config.toml
n_layer = 13
vocab_size = 9056
norm_place = "pre"
norm_eps = 1e-06
init_std_down = 0.0
lr_head = 0.00506
seq_len = 256
steps = 9116
MLP neurons of a small language model. Each row is named by its layer, matrix (down: output weights) and neuron, and shows model dimensions 128-255. Each number is 128 + 32 x the weight over its row's rms, rounded and kept within 0 to 255. Numbers have three digits each. A neuron's up and down rows have the sign that makes its largest values positive.
A block is one neuron, or neurons of one layer that tend to fire together. After each block is what it responds to, as a language model described it from the Wikipedia text at the highest values.

L2.down27:118070084132172130169145190160147066099130144147109186126096121140199120184144146102117133157148143169072162120153120082099135121149124122158123068155126137177106166086083073211123146191103161162106188147160174091058093140191136122113173084139102075106138116155145169127120119132109112092071117130104139138140147123120130129163112144124121175136116166089155152142120116172151154187092
L2.down108:123131117126087100103096138135158158135136087127133120112091126150112163122194083159155148179120120190137098140166149147063126136154079133115145094099161214090118112117128148169122102117051148134191151161179116127118135115088110119131114126122209194153096138093120124144111144073127140114178112116142126148110098076143048162115174068158161108070158165074163146110158124177172105192183
L2.down369:151138204144173147124145064128116125159097138156105108139136141180123099157132163143102145171171094126094166103180133138143164100154136170122170097122151144130131109178120245160149121096099125176249154154114092178086146141138101145101168156107139116116117140122110187180136134100138117119100145104112143154108114142152125113136047109089127158119147147122188111146073085085130112193127
L2.down371:115180066092103110075174129167129150135117168178103158131115084105156104129121142168176156122104143161093162164140137090125098132128094175063169146133171127173167134135183194102133092122167128171106167155152209138152164137118151143104193091203128160103140088127149122126178192069121163178122141183149095075158190130079161133107148189138134145153170130146058167135149096116108096224142
Description: Second word-piece right after a capital letter or short word start, mostly in names (O-ir-ats, O-g-ata, E-in-ar), plus closing quotation marks after titles.

L2.down8:071127214067111122081115192188150115140148098153126154142088169174102169138078119113134179127167076097164134090099145163161103068066126134086128086106117088119110115096087132100176118160115106175183104091128115126080099177125142119136118157186160129117097129120149093109150123161103116144123112125151128121093119071147146196136067071124129099123119137101177148163163130169150101145148
L2.down391:116122140070077115131152154142109158145110140114098105090141144129126116134128132165162150101128160167098123148138114155125172092084153128095084144125104136137195122200181165152106106137138135129112118234169202170137162090192113136132169130115130104157147134136121059078128158169070099131143113108171153135165100106149142089123156202106112081132182132089105151180096074146127090213175
L2.down518:092147133146080130157135093120120145076172170130087136134078057134117124132092150141037104101157157067167100078103162126141122165099140146118068098091066124154158116150124058080133131118087112055089129153096137116148074124138069144111127102076105115178083158122113123152167131147141180093109103112130115105094141161143079171114143140143101091096130093145144121080138117163150139059188
L2.down590:157114139152101064135087107127081188130149126122164160129164121165118105142123114143102220135131126100091151073173091158139150101077139155059144100128166117181147093100094116145188126110186099170117145151145128137184114116124071105081154166155115135095111125153148145181047112152146103119101053148128181154152174092160110170120216107111135154099165129129128086170125143172161117137122
Description: Middle pieces of words split just after a leading F or f, such as F|re|eman, f|u|elling and F|le|urs, plus Fre in Freedom and Freight.

L4.down67:121077140080190115108104124111101066122156085076114135079142085116113141211186069127160131108142141114120124156183105070185088130191137136155106119076110132080099105109118124169130146171115146039171118122071151093134082144121103145159103124091073075149147131103128115067147143134132092214114161106103189132130154115134080085165117179169134140172179132115100077170168107115141086145095
L4.down81:138169096198197139157178134152136096176034171129112111119118154098114177116165089136125133095125175152152173144102103065166133179130140124147144134111096136149150128138135141109126140107171088113165104052171085095117157117215098158152107144184144097131143135153132095077118087160134150061096100118142105123130141145141154101120143157162141126065121129131146153153122160153163110122140
L4.down83:180133120079125110159124166120124136144169157127121128160148188145111189074150216136223160074102159147127115127123190116085102156116141176077124154106097124075124115102128156091123115075177174052141026113111064086130134152119081100120144118110138122135113175120146135163105122094120150172130135112082132157102184114139161128140169092118147117149144111119137105099149136170154049124149
L4.down100:177093166161133075138120115132142167103095168154123126123147129143088132094137155156131180123117159141161080091143141129142056127175125156194109113115104121152122123141103054177098119100204141148156134152093106138130157147129173119184072105139117132157088092181171098154069128126090115154140100113107114081097177125120162126133149129122131178106159116190127123106107181103133130147140
L4.down198:170098123093110115130117180233126206105092076159187149106125156083122124171157182146082163118090155087086157097203092074160162167087152097094115147186071160102151101097140165144171115146156197186170138162110135128124157108139070111140137144121063118155094175120096077112179145133102121113148100134129135140129172081120143134146102158140133131140161101103157145182109135153109157155111
L4.down216:079168111094115158111090134116085177137125080115081097163083201160103127175070148183117095122052101108115134117142145137088079097129101166142059149106118161160143072103151134143118110148134158214166174139106134115092129135172158108096121125105150195158157155063173094149111062085105182109177170100134122197107155167121133080157172145102097090115142161061154102099093143119183121189136
L4.down229:156078136166114127161139149171107095195058145090174101166142114117163119085208162129156133116088121088120182150158183142130209123144156127106219090118157185118074196122100188119075126107086136120184139106138115130074149123167123178147148162177122148181118072119128081125112088126163058104113124116137153177150093104151100125127151115127035142102135143128135144073127118157118076137129
L4.down231:188073079132191096151135136167183148131150167122156096101128103173163108148171102151113079101147119118116126133119099118119133118182136115121136156035190136157125134109135170130095088153137122133043057137162101124071108137162111163131133152166147154109116131149147110135154124122082088146089125174100143128146097056153171119144158061187127125159130135137160091162155142072104129087087
L4.down237:116159154139091125102144165104125113177112122180110133123134095130126101117118166114194138085116158206113164172161143061085148176165096105104182174091116072129114115113124156144136143112171136095095111169148144132123101118150106130101136148083115087108146090124132110119120104095125172105155116086127164149147102116116173085124133120152088126128149140079203126133165145095145067211166
L4.down318:176131131143115104165138078169093114094116112074090128130123089104129129170110098096144137139149138117112181125113119089119084122106145151138057173070087087127147106078137148160131110086139154176135069172059122133126109207128146082128100079090133115112107158108106129108156134145171114120127097145135171087127150220116121093111072131147148082138166136127198150098147124088088117157146
L4.down354:133089112113125091125136131136088101112153116064145148137097172091109142130144139087161155087195133132126152122145108112105148127124164128137171156150149140103126081133169119132154181154132095151255255132161153074118134162114133111154142126109098120084123190070109173137100171111129108158121129114135091116112120119163111150128111084148105122091144144094145129106152112150074101248115
L4.down387:163141126096122171155120169106084123144019131152174159110186121117145191157159128136192109067110125119146193101120103202160151137121123088130111139136101115157067113136110067109140164110170091162169171154150089119095121148088086139108063132137124117141158065130171145110136113129138084132128111114114145182116122142089106124129120182123036215115147147116148109120125110085131120160130
L4.down396:108120170110099109137128062165142165106117104086163136122111155159074087123106127129115130144116092142101171168130115153087125116158096137087130146152131168089120155115086109147178108117084133158064069130210144140158084099192146134109099094099154184124118099170131121144147102108145084170063080127132116100127141164124100089114156200112110126152091203118085052101087075064121092152097
L4.down452:112111143143105086179162155102068131111144132121131159110107138096125175188169171159135155099117126128117116094115127190090076125188057129118121124102144157105032135141120140091127117148093105153067138088139134140143127142110155144118122134163069117090186108151115116129073107148075136100128075087116138132086122121031144138145123103196118136071147084148108155217137161116087150198083
L4.down641:124167167070149110061132098090122051150138080038164105147106087082106151135175135212115159106111113093112132131112132146145112147156121195113173118120131127119136193110131128158095137118219178085156126124146096123184168167135069141092120092104087093065111126067121087104124162079158144080111128165130135015101112102147123095109144118127095080118128094159129130075106108100096050131153
L4.down671:154107125110081077195096140087130103119117103107089116102136126134122138112142113163128089173133087191100126172130137141154062136116097154125154127088106155100078161135132139083150128118136132135090034093145164109107211130135144109141146129128188170077106131174086176163082133200225146143153093107164169158105155109144141102140143156141125077106091091140102118118148124169117123115107
Description: Second word piece inside a word split after an opening fragment, mostly P or p, as in P-ic-asso, P-ad-ucah, Prop-ag-anda, p-ig-tails.

L4.down16:122118100112140157104080144103091173085214093111122147143100144092109165153105091086174130163088143117158130084141121122083151163108112056119092140170092085156115107095129176172062142157155113191123128113133159069125104087088182194096164208200071111136115090124136082131046164164129127203129118107138123127126152164123109105081084157115116112164215074158112126119116138096090097128117
L4.down219:103125148127072169176163120123156172127153134124082178119124135121146140126060099109125173093151109119057134133092118140106058149158141141127051113139087125109160130143116157122120105108133149043073060118167120048168082146106183102154102104111089152158128201123098120125147060156072159110167086159160133177129114118117136165160195114122091075113137118084083093171076143090091133093076
L4.down239:140075116095152177132120135140165113109109148158164119094107164157125106117144160129179102097147159080145102146123122109127165096053159139132171148088077144169078234152145149139121107131069114140122185088094082091088137127113176125163097139122062117167137185109135135118103063156108118147127127115144101137148087140120142136087161115108051113178189072140099078086130152149109126201132
L4.down251:087167119092106158116100131132182129021206170097126104138079136108096148149069136144110136161162105109136096158111088098148114126164109150089099098091184064131164128094086109106130175137062126138110193166137138152177099085138099138137127073131099106132160122032146160151090170095138046153142133113169096141110069112158143127144128169161121132135121100219107149121125147118130212232127
L4.down271:126159140095121207103144131176089116114215105128173138165112081125144094104118114118147140126153132142152088100103149194179104167069150132143079139102105150150104126114113121081128131074121138105161130095093120135156148159091140134130121107127170146143192109117169067129133118154134124157096156086074165157055135103186077108115145118146161127102127163039120103079131152127142120131149
L4.down281:109119102157104149153172110154102102081079141126093107088129121136188162137149139195087086148123127145138118118171148116074162173122139182157045114170157104168168144156127085159108130117091177182127255142117157123133104102082150118139066101152153079170181145090142164084148199173079134103141147095079118154147106196140100101133082150093120092172118103089105120154138151101137088165073
L4.down310:175169123125120099124155141120144074186086124127127119122200038074140115142114128138147112077109144165023134149120102150093173125112129128075153121123131128124131111120122127166087100131163140182171066118130121136072098129168145087130115134181176097136114081094103138078155150092134136210070181138087111153177169134148118147192136114113108081175137113138127168168180139117180087216129
L4.down376:164173154114130187101118142101161089196193138159150141137171124151159139053115119109112087107100131117087139105134185081103095106072114142130146117142102109137195191131101159146082133157165145054184093106122140110085120131177138215120133140122079140129170089126169112151102082157139163120187148157097125161115118147128111109187093164140057164103165183168130138192091182120146122132155
L4.down449:128135126102110096131134123208149150120155160087126177133097116152092145150115139096122072172148072106153117124115099093191171122128136119136091138074126132133142153098131067151104209092147133122094049158088096130151173142112171095162118187132117125169149123104103104075109152183108123132075120153080115148090122116111115118131097106098176127109111161174124117127119111158114122110095
L4.down464:089158107119131081181143107156203110141189160069110120112086106193132148114145180193115132109110129104125130155078131117182052147130141152130096127085085137141222134139117093065119101089161141118134096183087112109129096135164138101145078122095131160139131151162077098110112103181162097142113103170103168113097137150080102114135074162151120133145108051140168111083124133124187171110137
L4.down507:159104153203125140122127158101182174079146131138178127154074138118136100087158139151092182189161186171189096133098125100119099122147080121177098086120137122139130089138119071164151118123173090128141123177152101157160117203149196154149107136124068162145125136137121137087098107128174079144156145089106101115128148131087108165174085140157153118165105148123148141145108154081160130144111
L4.down524:128134098130120114092128118156108176148158082191086142110095116139113137121151182127115125104138191079120067089063140115092122122155113100165133159055153078155117122078105133150079105127066200153144118182085104110129152203152155128132207182144108128130137150118116109112140116074140118126152165114126116118170110100109063071201204163147177092193099121103149101105184132140080138119096
L4.down529:229183136153130090126098171149101124070187093130130121063127090120134122184094085074095138093155150152108122096143153111120151104141109129139149108074118111091076138131179158146124155103127141131144164132102116083126091159152163217038109099132144135105090157118156099131118191132143083141169123080110142156126119130094132098169080102090099073120152150184176167181206114136126138137120
L4.down568:130184134121120088101149171142122089096159130098108080133161131164134139083091162124136114116111121087095143163135182124077123175105119110163106158121140145133164095080130125144067181097132197101000038132101121132103143133171117029147143083133146104104073171152140129089133062158152125072100145088077140122103103167093115128081084147133124134101233069111155088112093126115128139102143
L4.down654:134174157161113086129154141074189103158068141151149080098136083103113125096148117098145117119127181186067144168123155117068126140127094142112144114088162121141149183134134199123160144126146129129125077114158109131077120110190158174115123127117063152162119112133145110135124096143100122108101187141155109101105130123090109093106173142119175116141105105163126134150133089251170102187152
L4.down662:088118147123144117127129131101152132126107152206054168130128079070160113164138132154125112096135122113168100149131122158110131094130113163000155096137154163079082089079130145104126168102116075088081149129144195097195126189153153133134137104084114049159171069124074175127131105159097129119125136153072118097113141105134129119187065188146114100114127139102135143108114078100187135116114
Description: Short middle pieces of words split into several tokens, often right after an initial F or f, e.g. Vanc-ou-ver, portf-ol-io, f-ulf-ill.

L2.down178:138113137160080126125166130113078099077124119149128132129130140122174155190117154124064141145167066073105087133120067149141142126165104062159097112090156071151101109165156104068133127167162120093060157121166140123123128195079132112095123094128120117070050111095153135170121152143184117082111118108121174176113111167167134088168146133119121162149223136114092149117120127085157152126183
L2.down207:120184081104061067143141143139108145141174110112145151144141195143141148148096094163092176142133194098176103185069148157168178092179121132216071122042158124153110119114143115142112155160077121105037192155133173129116116098138107103135106126068162104132132117100144134157161123153147107169144121092118098137108144136123128099138117085120117073207166156169148097117153100162186140093163
L2.down320:137114102146144078135107104121112156132171151140098150117118144115107176134182176136133183185128118127121123071143115110098112167177126208136134122147134115103161097153151150120151064079144154135135106157127167179175175171082142092171134122181121112087142127095133098086121121099145123165122132143137140118117076218084150108150095172205128072090111068122116114124133147117088130207124
L2.down679:094121107191144113190117109174161140128130141137110175059152128098177053129120142166150088084129133174174086119122170111129131085133103185112097111134067092170124118126152050098136143177103077150107167083093180124144083183116144118124104120165162141176157158139095152145104110142131158089123104136085137131146130133157110118119149161181151058122111078082097117159139154184147138076076
Description: Short vowel-led word-piece fragments inside a longer word, often right after an initial P/p, e.g. single-p-ar-ent, prop-ag-anda, P-ol-ice.

L2.down317:121100170166135125124073161087082151143060103167063109102113146139156121176184088098131140117081118081105083102185162138112124083139091136089222089123170091105139132175097152179077115168098132093218148102191158063143178136149123151142113159106134128122118143130087067101098120116148121099124112108088117131059105196168151191103130082111199079130159110179123125107123141128122138135103
L2.down463:082167124121092125076116069099107158118124096159091105189076086111188084142142118105123080119160173103022162148109146127121146154147122138132093051057113053160080075186141098114134089151122157154187183063115203104160122137139136123132136104088104133160146178102137150140119132069171140150092122109158055122103194179136139146147169130136057151145166114096138149139157110115102104214144
L2.down511:115099122171087159118135148147130110123140084107090149107142099082174154160139095077153106182168151147093198126165141121113115141111135158176160212152121110105144171119115177125106136108162157146255176105080125132100126075118106138117158102150120081085089104186157146096133132135121125167174123094173188148124114054164147083126117135050151167178182140131171153095131101127115146240070
L2.down552:077070145079068165169161129124163167203139083133107116151146118124088120156120120088144122143105112099122120142180122113152132129131100086145116125117101098093097113143124171155156118084145191129255235148109166083126161102128137154106127101110167116080110095126130132151078175158196153107110145102144136128127071121120126095171108149134174103165190175115142113129100148095127105226110
Description: Final suffix pieces that finish a multi-token word, mostly plural noun endings like experts, policies, expectations, investments, shifts.

L4.down7:110169196150132061129118138071131133132158137089100086167188114146143176073115142161145138114135138115081120149138123086193091182085084091132128089125091148086142167083193158111111130100101177119148072182141158136143190137129121137122170131103079135165156130131092157102117097063050151125108243142140150146164086122096174079132121113132083151138145106095152169106162081163143154101124
L4.down11:121146147143160131190149149109141156155168168092143109165167142094176139112084157138071100176164142134135110133126176120093083116105120132085170102073105111045130147098090123113080162098108093094125139127096145149094137110157087177074116161119091093149074069131148087139110109074148128160154055158165086098156145119152085084083181163181202110126134126180105135112122142099089104018103
L4.down66:156110153187216100158167148107133140144110137119150087184107121135113136082200108121117137113134159141104073151119129091115107098133159101075109107119097159145101142156135165158102151114155108166210171119178097115071113165188113162108143170098150140129137114095111149094112092210117164138087146072184130122080151087145125141104204065110111076124141097151081095136158121144153118203098
L4.down70:077115111086097154130160101143111109141172161117122142087152160157150154121155157110131095115140183101145145119115139149146105125077159192109114116112167085222144142141153122138129163179133150125000095168138208174142115176106096077113105128125162159123102112121084154096128159131156115158111126153112116125110132102118158095166127138124150181157150089151151126160153117119170144081113
L4.down153:099104125151182113122194154125085168216129040146124078128125134077094148129164120154111233112054133127115130099127100106110153150166095068156089079123149089133139118117127143116102137111135099212178118153187136163102078172138113170145123084113152069158139145081147162093122158143082110088112170074141080139149129142140139197116114181120159104101125184161140155136097146182153151128109
L4.down157:157086164149146091148158138143191158162205084138150055093147096149145159143106078165147107070084142138095083122186119082150131126122150129168174127149143173091163168052147201100096124090124107153151089144077113083086178133141118152108130052113092154148169105157116139127070089142134113095093121119127126116125132165153115063138169098092173124097119146069144165128136150210162102126148
L4.down226:106203046133158139157121121095176152091209168081144201168031139136153132103065161162097081109157150136125130077113118131132100099173116104153090147110133080115151174120114076162132137148096080204025212107123137139119156092097133172160106131105103166132136144136164119131133098136163119161169114150130086149128117165138137112141139158113123171150088140139112130115142080137143144079116
L4.down366:168102139166169091244170133096175069081120116125090088088185162114098138170154131123115160134090130184085097148139171148117103108135157077135178070085123129133064074044163140126149131100136084036148107125153120155132167157104127120142101106134152118075113100095111097104145121134137108080104118141091181110161116135190113110179130122147132182108156132126138171144134116127037125136100
L4.down417:115088169135157113150149157108143129164131104115149117096187102122169104110204099087171085141134204084136157100174107110083102152121091182117183135130146171131108159132141143228154160084133151182232167123138194163121193187161141165165203098118128118132164143154140134127140146081131124121055127188087162123144210111075167139192094153103111173138124097146127139127116109111141139215095
L4.down454:095184104122082123061147131174134144120120156132110144136063142123170156149071148109092137124174080118115090126092051088116105091132148085163094173171124067118160175172081110150139115176134180129150117133061112133132145163080133104185099184167102151138183144127100154125151083137128157121132135154167119110126113157107172146206106165145132154142134097081127110113137108084088135189081
L4.down557:125135108083139123186182064144153149113142104166077168086096131090110109119095172063095210129120114189128136144116077097134205107165094100126151131132069093075081074112142074112131135099132110071055063158083124092133090140191191139158112086134172093131082102090078157133187131134140182071128118171118130098085109171107128126096142120206153158160143131155134104119173091138082094105118
L4.down574:118142145094133097138110135092163152150113112159148174136172151129140099045169106112197138116100135120150143142101137143040133099168117112146140121138103128100119119145137192174110177167116068186167144064185092137117182084167060179109117144195112194114123165091140125109139152088085079129085120121147048161146141117135144144141124144120116140131082153160143117155123119165143139217120
L4.down587:093149109131098161155154158108130176156120105105136140110104114124140179145158112125072126116150093109086120104136135172128146138109122188103186125123139084047176122126137191103072126135129146167169186085154067084148178150100129134141170121143157174105147143092159154119126133192067097188099121155149084121108147077191121150158210148096045138068139097103138103055116096134165137132164
L4.down590:138115185134121106070095152116118113164162133152168132113199084167155141096187102098180135128160115186056148139140178128135150158117103194042174132081112158108155163133162180131152117114133132111210101158115118081103155110115118127094097189115154157112156143142165131091131087154052147112101183138140132160143107089075133158162107149101130101139141176051142105088129131144096080195127
L4.down650:116083133158142158102137154122102089129058129106112132064166159175160065100130080086163147126162158023125149164110104163087100106178101096157185129117172099118081136109112090126199133181092122157044127109143144152107086123206206147160134156147108111155109127171146096172142144092095126109083133110082121095111164093135081166148109119167160178105133140182207119179100100109145166111127
L4.down693:150112082082120159149108087124086164080106153157125133135126152116185100138164137125119104140114110159116161098126140111153099157146096182148081106163073169159169152162075098145106165130102086139111183180152137178099147137105110193058172159152122115149122129099168171153114133135066101088159137146136105164122120188145119144190090072113123148121127100074086148148100130102145092108106
Description: Word-piece fragments starting with a vowel or vowel cluster that complete a short word split mid-word, such as bo|at, De|af, Che|ese, e|ar.

L4.down77:158138097143131111153116122119123131110108076108126140163120102101165167088152052151107058135090118133150143139158139109175119137119165141142107066055185185104124102125084130156110104151138151151255159168105065108196127157107159118116093125130102118139080113162184150100149108183118188144105075095107103096081148144148091056098081180133113160122096143143160148118146104198119124173079
L4.down233:111140157145178131120067120114137122122073158120118136177089154129098152141149108137163191108174129111104133133107127114116124134112108145119112153127126048148136142121097167107092098160207168150149117140114143099126124092121151110141117095155119169132137168170108099146155137071152062075141124122154082171120100131118195097170151092109116176157130128085053127161147113133159174163122
L4.down238:056088140164142151134174146120168154079105116144147099134131161159082077041144178124133091124151115117175114103119130071148088115107129086069102128130126078099123139111159178120097113089136122142047097151145164136097078106116132207073100041120137128106061155140129084098168156103111120136094139187154135115158137122113105156138142163145110087137111093190168114166158132115150089180128
L4.down275:163171127129125104101074174101123136168161083135077126112133086161133087127094079154156120149121123155119050109130112130117143128116129149146123155115111129101081143145151127151132164076171104153245197127152049158188160161130104110155094063118165186115147034136147171158131105126129146120152149079096091041149119067119155065117195132122092116117111153101148124099154187116189112185144
L4.down331:071104154147150121052135122144144135163138134119128192107178164140144080164153138182106103134209102141196150110109137089139183063132143085150166134140134075118136107173183092118140127116120115172122173135160060083168149157139120158135130122091137089106114133121103139109112095142127175163120107090162122082171111088133145128076105104077084087081121196070113127121103147142129118123157
L4.down346:172104125136160126180134139117077175033105167102071150134057129155116144164133137064113054133124097093141075123148076131142134180136114111134123172040128089120125096180182152173105103182127129168135210158119152154147163127116133156161114141112132110102162109073117097176119134169100130171093086174149125125138102123055095181091199129152161127164114149174096093166107120162152126156124
L4.down448:069061175097145176157069144101102086145115102134145104124136167194098143090070129169159197106126100171115091195155074105141112124150097119112089169123121107129102181106157192155137119087158118168214168139135143136172151044101086140171091109113108138079131149129116101141154125106028118115098096075119166135117108140166170093150124129086176151076108132134104129115129142137139099194123
L4.down467:113090138170137124111183127097094173158106091120105116136098124091128178174173101124165175187099175077082163148174141170126077139151111110120157117107090115083114144136115122151111152118128203125252103100165140096105154123091125134124157120121154129044142152126108149172148188079116147146076168159163137188118121158188144147179074100093147114162147135121161138109092113111139134175102
L4.down468:112145170161115121157042170113148085102182178097102110141102107158085177104130146090139102163114070115093112157160124140146106125175132111128149134112150157135169098111083063125192134085127165179172213134161112113135148042097111103131125171192077134108153120144104112101151080112131094185052074120130137097130080172126108150084178169105082102075152123081121127130165142150077132172135
L4.down475:176082131155111153128144129145108105093099110155206082093119124138123093109121091104151147122142194151104160122185188153148112129173132140082125151146103169163149139119118105105106108121164172152136021170102165130091129149128126077127133109116096131185094157142146176055085154123115130132162131072200136154124165179123130109093117171120109102137112127173164111137152117108120086186127
L4.down487:091106159108146185118103153150131150174133048123151099151112078122088091152133092149186131143106105076159098156209112120101145129156106129120100174077091041160114116108112181152150110120182139173199145130113155083175155094110097130173114133076180118144125089139122173172058118125098157069120158097109094091153102140139103087157122166081136104145174152089103126134159133145114081159079
L4.down519:081132171144106128061124166101128171179144124128148070150137109064164132144166098111081118128118162132034139110162155135109146131143121116105193130142101094131088089144126134185065112182106120134175226163146144144146115181179116158117109078088130069127150087042158130155101158167097114167129152121168129133176070119116144145113162162108114095169156137106125072117068133105146066167133
L4.down580:151165158138149121074121126117140117141132115187129085165139190209131092102159120045158068113182121117145085087131153121169105143121172195144120166071092166092135094100185122157185134119145160134165146113147087142120172112093074178171133101103095121212131156123115148121115062095169130137092125132171153114117096108157149097073072125145135123176153110125092152144123134135173157146133
L4.down630:087111133115120056081160172144131140078145104109117110094137119114137159145147134127087118165082174077175118140171114089158167184135092126171104106159120109169172136159123085167080087093170152083114168151141173102126136161132132116074174142112109142127167113097127185145113183103096140112100186136193059119095148125094125097154117138106166106136149123182082099109110047104109117124180
L4.down649:148129145161150177085116117137195136125156118223125179105148153147115117133098127098142136076145106102150107128130113116120203096124097141127153126106136095151066107161108114109168087125184086160171188096170101090177104094119116160158119135113120119150114116176149150091195078087152127135165119087111106063088094092151112075158147091142127078114159175089147197165115172098170126161132
L4.down703:105150128103158143144154151151104164097107154145139148145154083140088080119139092159175116132147157124134114053156113145164149151126127109142123146130111110098120141118060097164134120168133080149132171127156204078147153103154069181124141092157116102172151183151121192140126115106183041121129095080115147060094175155139166150122114207055172108131091124165115145134119116080076134167133
Description: Final suffix pieces completing nouns for people or groups, mostly plural, such as b-ands, schol-ars, defect-ors, monarch-ists, music-ians.

L8.down418:059108141122148132137125124137147102152119120160093092115143115140145081114067152094117041168173118135147068078180117149069135136146114137189131141093092072130076109161101169094123155149158107083255093172120156107139125108152115164174086090113148124169117151227125189119069137153167132146156175126121116093188078059115127139164164138174140137079143152103109119132149158146135100207105
Description: Plural-noun endings naming groups of people, often the sentence subject before a verb, as in clubs, painters, singers, members, cousins.